config.toml
num_hidden_layers = 22
hidden_size = 256
num_attention_heads = 6
num_key_value_heads = 6
head_dim = 64
intermediate_size = 1024
vocab_size = 8192
hidden_act = "geglu"
norm = "layernorm"
norm_place = "pre"
norm_eps = 1e-05
positions = "rope"
rope_theta = 10000.0
rope_fraction = 0.25
qk_norm = false
attn_scale = 0.125
bias = "none"
tie_word_embeddings = true
parallel_block = false
init = "normal"
init_std_qkv = 0.0312
init_std_o = 0.00473
init_std_up = 0.0312
init_std_down = 0.00473
optimizer = "adamw"
learning_rate = 0.0011
beta1 = 0.9
beta2 = 0.98
weight_decay = 0.1
lr_head = 0.00714
max_grad_norm = 0.5
warmup_steps = 566
schedule = "wsd"
decay_fraction = 1.0
decay_shape = "linear"
final_lr_fraction = 0.0
batch_tokens = [32768, 65536]
max_seq_len = 256
doc_mask = false
train_tokens = 530400000
max_steps = 10910
dataset = "wikipedia_en"
MLP neurons of a small language model. Each row is named by its layer, matrix (gate and up: input weights) and neuron, and shows model dimensions 0-255. Each number is 500 + 25 x the weight over its row's rms, rounded and kept within 0 to 999. Numbers have three digits each. A neuron's up and down rows have the sign that makes its largest values positive.
Before each neuron's rows, "fires after" lists the tokens most often just before its 100 highest values on Wikipedia text that the model never trained on.

fires after: " the", " his", " a", " their"
L16.gate591:503528527510433499528489530510528477523460517469501476552499510487481495524541465487495468496538494523511468521513499556476507486508546519509529483545487521492498484516502482487519506484490500485538487488492531484507512504525481485533496486511510522496558492498462522530456526509507489534506509511579495516505521505520508525483490509491488492475563509547511530517520512492488534480511507447486465518514503495518468461500529480472495488464515539512471494518545448519488455515498518489534491490508529493468500493472428507497480491457502489478492501508565479469502532513511525454460455492500515485533479505518425506467489506476508485435481488485497493500499511517474501493567504555484493493557511512482497538515484509504531495498487527476465470513468496503519475514500532
L16.up591:493536490502505503521496518544501462497489494485466525526526571447468550457492483507524487496521498507495487540513544539525509436489484550542487518496498545479495518505494500466483506509508490526508513513496511498464482499464514468523499502507451494500507540504497490491488503451523509481472475543526506490496530464495492512497470459469520515530470503537458509520493530522504519565462534487487486519531480535494510479475504482471487507511523465534479477506505475502502468474536495547493510482488475545451525463497513517535489465517521535530494495487516456509511530535488500505514541473504553522481491504525489488491528493507476511454529506480446500490487509486511499477508470516465536478492520556516490513480532482467483475521545551495462448491528530508499490479525456

fires after: " ", " on", "On", "19", " February"
L17.gate6:531527498465519493520456475536484498490471520475532493498504504535451553536468489451518518483475485487484479495518538490462444521508479486540489504491524499456504500478503483476502509474475539490506521484528476512441499509544493487537477502522502538520526516502491499498454525457502511465547519511509507477517475473546466503462532523494492505477541532510453485538488501545480522513510526490460453457510483501454521540530505515525496511502534496513488509481519503494488491565485528490522528507499514557468511511517488497481501459539535493483506525508447530539500489518486534522488477437502510488500546543493513479492486487480492494474471512519475501515479507503520509499533513521467459542493533464488473467512511495500490532534502499539468470547519492489536470539489490
L17.up6:435475515491508503488486536501435459521513430522501479515531477519499515480495504485495496497506512542488506501506542470481493509520499478514480500449477469537496493489500523544526515481545498507445469567532497505501504532516485513509486473483515523498494452516489488477519505451449515489474517503528508486474480487502492526549516478488489468485505525512492489499494511530495506502504504520506531505478524517503462507480481513467548473499497523495484491503499505551504495504482454502520510534515438516532473506525470473513513523506518505518480546527512494527537520537515489580541456539497485488498468489489521497562535509462479532514525496484473514507479512450490526492486530468481522511508530495524503495505521459491462547498485532519562459505476533518477442490482511

fires after: " ", " ("
L13.gate140:504514459512480509530525526488485476518569502520495515524465543498503499438510513549489516537503478489528530488469516474509515483481527490500495532448522524505518498473523479483460467501492524458493506495539510483490488462497517529485461480492475494500473534475509479515485535509495496460475523535526462481461484486491505497503510467455521488492542525543511440469471464483536507502507475438499486500508493513447515484521485512503496492538502484477517500508473480516480502539535528513495514502508504525537492519484476492530536472517533494523551517498485492486495548470517495468510429508544527444494479520460513535506492534467511568524521498510481506500479537513528535510471571501476513477502509473485485490523484505483490503499437492520502531461491512471472483482521498
L13.up140:503520498494503478499471514467517546488499539518494501479490475504511504501517518528480498502518459559488493455498507480518473534479470473496501481518526540468491447501524490536471512509496492557520523487473492491459499514482479481482506464528500524487526504476551520505510541478499548525437491506517527528533476541475525525504542474460497481527496529449468501440540518486509509517512467486509478513495481488459473481533444509501533506458479461532498472520460450479515452525519516502496455506467490486521443488488521505489519496468507528509525511520523523536480527457496490469509538509477480499492472515537545482502510501535489566540491515499492498505469471506489553511476486484466492502502493515498535520518512493503534498483506480485527458498540497456475470497520467

fires after: " ", "On", " October", " January", " December"
L17.gate100:505462449491532518483463522511552473458493493552474473513507499499456485520525490510524535510502480506475503538484522482462476484464504493508513521528513504464504481485520474446493508496517540484488493506515511495459507485463484460483497479486480488543519500489496542560481499490475553497506465489473472527485469517466542488501515491452526456500561494506477461531503491498503452498502494491500518534529478537495483498511488519472513521489515456495487509481462503500511508501499535532469505501494538530479491496474545490504542489515517527508513503481500512510546473548486516503485491498468475521494482517491506507508519466484518505501455528466475512507465525493481540440535511556475494524533497479551536530532503489523509526463440532539538483508496502547550461507480535
L17.up100:507479495499513482478509440447489485464478471512521549497498476487509514514515521484514517517472501485455506519505513474455490463490473456506447540507543524514483498454488510476493460520480520506517538474494515531490514508516483489523519514491547463468501468446500540540507520500503490477479500512519497516510485496506528487494467507529533489500524479486534504516487505559509497557512517507496512495517471527499511534461509483519506463510434506479519500469547455486528478492480521537463517527485513444496471521479499471453499494504467493511500486487462571510492531525525535480495472490539509444492464518505518499520525493480512481515445491510502477546525526511477515537460491488500496438505517551517552513489501470497525518504526492493459472502500466488494484520552503

fires after: " |", "|", ",", ")", " is"
L16.gate522:488456495491513520505470539525550479455485537509503497542488488505490494509488498497526496532537496489520514517478517481501491442471554501504499508486500461546518507546542497505505491488508453503509458499468507476492549487522462509499503470501450475528535498504520523516465478514496523507496497530479485498521501509493499526498499476501461483513500525506543478481519454498498524447483505514522529508485522455540501442520475497522490488479479508575515457465496508479531522538475501515437522499509508477531455501502548489492491501491558457506503483498503529489500509502503554497472457509509476474515516485525471485538521494534486511467483509519545508488467495526488558493526537510485442473467477517468512535517465503474494481542454526534480503520499483486484511521462460
L16.up522:497496489505504495520455479500527502485489502483511544528515521523493550518537512465512530531531490495503456556510535519507547486480490469541505460518495504480460481533464485540547505523502464537511506543481515458503486496507488505499488498495511475505470537482494503427525480479509501535512488494488467486515439483468529505498545486480488483536464500488469481507501514479525509526497516495515503494508502488497465531528486507517475487498472490487483466499496480486494512469511518488497484519512500503511484498503524526502457521487468447496509538507554527502544497530469486451490498439490559471509470506494486490486551474493486522488554521475516471538540501457479489480475552544469453519487486555557521533505500508504471544498528510481483456488504511452534528495501502

fires after: " ", " (", "i", " the"
L9.gate301:504526486501505493494486476478504515523540489485488524488477484501498540509503518467507470542516525504519484504473514473521528474455505492496480504508506471506500500456478474504483467497577518535493502527519516518517515475554476505486490467468504496517536490511488546487536533464479483486477508504521480495486479466494529536491518565464490518491539476499493511520537456553530520499546494448454460492498558494537488510510466498486455525457496504520500536467502458495510502490527519530540492483519504481513469503480523480499524508538498505462532461516543491515503486476497493493481497499502499455548460472488478483479529510486528524521511495494500511515489557500448501503551555546479535478499506518518501548500443455471480485482511530444493520507453480512506490491496474
L9.up301:531498489477520488499440530518561468499515510472518488473492465518513495463477472520466485507556522481502557515449471512452497498499498489461505504466542487532485480516515486501502485494527495484507482490498509445516545491518492488459501470507475515506464504543513504497503543454464479511506483479450528543496499491473506551515482478492558521518510508502424492528498490492506469536522501526496527535516451543488474481488509553484493491499462539472537556512468466506509497527476522519474495517481493507518480494473521517471538474489504494505474495510519488495538521521527490530503516527499514509490497547538494489536467508504487551513536496529466520463494501517525483516508552489480533464510499486433493460476492497482512506504485479531473452476504506503507514480532493

fires after: " |", " ", "|"
L13.gate42:503512513552490520537502515502520479485497531479452491513520505486453501547481542494542514537497488501483464473487478481517508474498503482488532503522490510504524496475539512493510482476518522477528493472465495496460510492499474487507495518545443505480482511544448453523496474488488526484457472475528499511451447453512480489503527518482516513523514498520520499489515528443424512522513514527453496512508532482454522521481514562517485529503492509526483500481529465507495547541510513523514491511504493516528499550480504512481498518539459513489505520530503491504428490468459506523520513508520522483555465518504493470543456499528503464501486531539521481475480516556455516495500506525514486485472528506525536533459467500472485481520488461515501477480510491495471500506531509
L13.up42:511491488489512427508466494468495541475489496518531491501480564524533549517507498477538526459533520487505478474495521494521503478483490489479530490510484507500510488480500473514525464483474429532489516471500544478524503446503492464535487513505520541491546510483485552492489497495506528518509478520492513458509531535504483511486533478475487478531493537492487497507506483482435508452480512472498513427486490477474478510516521514494564522464498508531512481476460494490475468532513477505477545523544468513503526533511490463543503533513462523493507489540533483481526527476527491530486489482444515482460494500439495526505478465452464514505504467512492496506501529468534529498503531498507523519496511527546532479527507465494496490496553494519477500512497500496508527489508520

fires after: " |", ";", "|", " the"
L17.gate328:494477479518512497494515499469491503522525545532524522496478484491487542475506497497484487455480511493475495505508477531543490486508511498502480525526484497543495475465543487507506542518496473484492499480514501507510511500508483463489480529503460458481536508511497492496449449457493545478514480488480458516535488556501527506486537486523497495452529486487525519487475488494532494478495507499490473446471535494510485487538489496516537509462514515533502505467520488520504502501536493496474510528527537503485535516527505466541499503502497509493462468471475525490513474465521476505455492465495528458544458523499519436515489550500472457494508516548541487514495489565540530461524524457466477517508525557519514518483507547477493521525495508500459449482533499509456506446540528
L17.up328:452489470493520502471460528506491443502483496487500485540442501516513490514542514523485506462510523514493487514483501489508523547473488469472479485541485506494539471513461507519498493516505517529527460495470522470513554492482482489497477503496490471496486510512525494523495491487481521533516520484508449464516477528550484516485495485507506544519487498498449524501544493500466512507497488483532499506511490533517469462502492442509508492473490507522559525529491488459482491515479477488471530513493496504492463510445467462486536461561508512509493535490515513556481489510469522467541516480460490505545508485500512514558488539465492528535534483535525499530542477499505518492518497486499432502535580482535509474503496518495479549487488486452498496497490500505510514516460458

fires after: "|", " |", " "
L16.gate279:497518482477511517535486460486523525511523575485486472490479473491494523477472515489498485495532495513531509487491485490512468473456484502526491532469473458541480499493526509539498479498527484506574493490491462479506546477458483477540490432511494455485521515539500487449513447477471485529523465505497485477501498499539502516473529516480460487508471503482517485510526458513520515505522475526514495529459479508519465489481490505526508449502510498534511501519492490546490510556492520458486480483495498492519525510509506453524528504499503500490487472530512505511510540486521528485501465511506519449471505517521539490536537513477453509473544518515516536537481527520445528522498548506505480485485512441477541504529495474490524505501479501501484508527506552565523493458517492
L16.up279:527485502511492486528494493521520522513519487482488491501490487527481522495490481508493545476484465504537482513496472486521448517486502480511477550475533504523466509481494496539491523510504537528483467475474544514497487532490487529541475503516493446475502495483501502499542503485495524560472505496446515534459483506522531502493511522498505460474522476462519458477477507502529505520556449483477526427516510492526535483459485528535500532517454516484522510507484545532492498468495479515504480495549517488503499531498513480541504501481512472507453494521506510494524486529501494549484491502522531551488531506513472514528501496512531441483507491496576509468472541497527516451459527502496497499451523497471480515474509532481460483516525496508493486459478464435472477499519537

fires after: "19", "20", " on", " the", "18", " his"
L18.gate680:498530517492499503496498516548425521496481487510476497509486544525494508570494487487503532511479476514503450514513510530484509501499482506501553492471551483525495546484506515434498514523485502523510488520487478479471473469492498466490501476500503527489503514482487570489508494516498519550492505509534518464502482490550463462477491514489480436459503518529485495474464484517508517524500507462460472506540570544467506541536495484484488486540494516465504504504533501543497465512500496533512512512553475471466493475481474488445486495475503515501503553499479496512520509496484509496508458463462533520496527496530475539514516537454537463472519465496505517450487497532509526471557509527504502525509500499491472489514513529517481462490538500529470495504500513485537508498509516
L18.up680:494462487481516502470501493527496482513479484511519486493466521476499498462529528488518536507511514493485500539508496542523486493513454497474491508490481456542480537482527500528521527505468481539477520535516556530501525511500523498515490498532473476471492478474445561494501464504493519510493462468461470473458487467500522504497483467484514504496534495549517459468446509490484486476483478498554496483523515463520499532514540527515483484500520477498517472492482468499530501459517474503515493539522482508542529542501456477440518474484503501492479443467530553525484517498552514484486558515514526507489491506494471485526523450475519499532520472484498462544485491449466490494515480461509497543467527496556499498530525497538458487508504515496468488500498525490495467521511531

fires after: " ", " ("
L18.gate195:519521453505468506520504478487539495448497506522498493534460536521488477518508552545525507496509486497485474436490508506457479526509488497526505512513486493502520499501524483498493488499519492513498502477509542516489498510467488457447480512520475539466473468513519503497525530507505471520484500528508491491549482473489526463462526490473505512510541522493449449505512489507483559509514489469472488482496530485518466491507490508526527517480449473505503480509477505515493526534548505463516463490512487509482480512512519463484546507507530519443503477468543549497526499495470489487489494474507477494518508515460473497512522527496537547481501512529565505540458520524500525505509542525486510453555543490489513507532481496438482529505449495517472484473539509487529468488566483
L18.up195:540475456523536536505487485480544495425456528501501485499452502507522474503511497552540501540492484490511509510506531526437479494480534514526480492483496492509483488520505515506499437498523511512564519481497560467476471498523488451514508519492505465479521488481490474517488540488495478470469501466474486473457497517512470543481495492479513466535538525515516457502511512496494549510487527471469501525499512509501476503498495503494525522514483509508488457466455496523533524538538514515489512533483470483514431448504488476463493517488496515493457477488504517512527512492490445528541500504518488449496536497492518481538470507480493495523499529486514504515496550500473515494498538522488509489474498498536509507495524454497498490538516500462560471502523508500509463492567478

fires after: " |", "|"
L18.gate19:465503515498497523505427493529519497525541501545528531514486533488585493514494492486513530483510545483503530504469482496488488492522507496507472474480490501525483493509534501513531513522476504536497529474492474528500507479546496537468484511484472478493502490527497536508484488517523520523530506487473464503514483500476545533478563494485488490495495524494445478477492444496486539499525488507486480493504536488492472473463493549532507476496504497460521486524500459562487489485542520528466524495492564494502513488506493463507497490525484533494456516470529496516493503512469483509500512458539490535514494490489503458452488531500507479449486521510485511481489520496509514525462511528512465472473512545525529519502494501400493503511487529487475503551448489462487544481519477
L18.up19:465496560510467507503472511492533496501546519478480506517478521488477483473473486487530540487476521461502478470513469474460510492499502470508485491493505537490496500501534504562537508508532510537496507475507459474498520474516503550527465504481469508509520507515491538495511480515510543539462539460477507481498454545468508495539534472532523534550499471520477483486471452505512540470540455485514524462503492475506467474505492556432522490452466482461461523466490479548489510470507475511489520485517522511493511518497489486462491483480522527503455490502512495497484508515484490521502507465521541545526515489506508457513496491496499461488547498482506514494485493502489494545502521504503440460505521499486510492506479539496453489470533519517529490503491527486502548494567523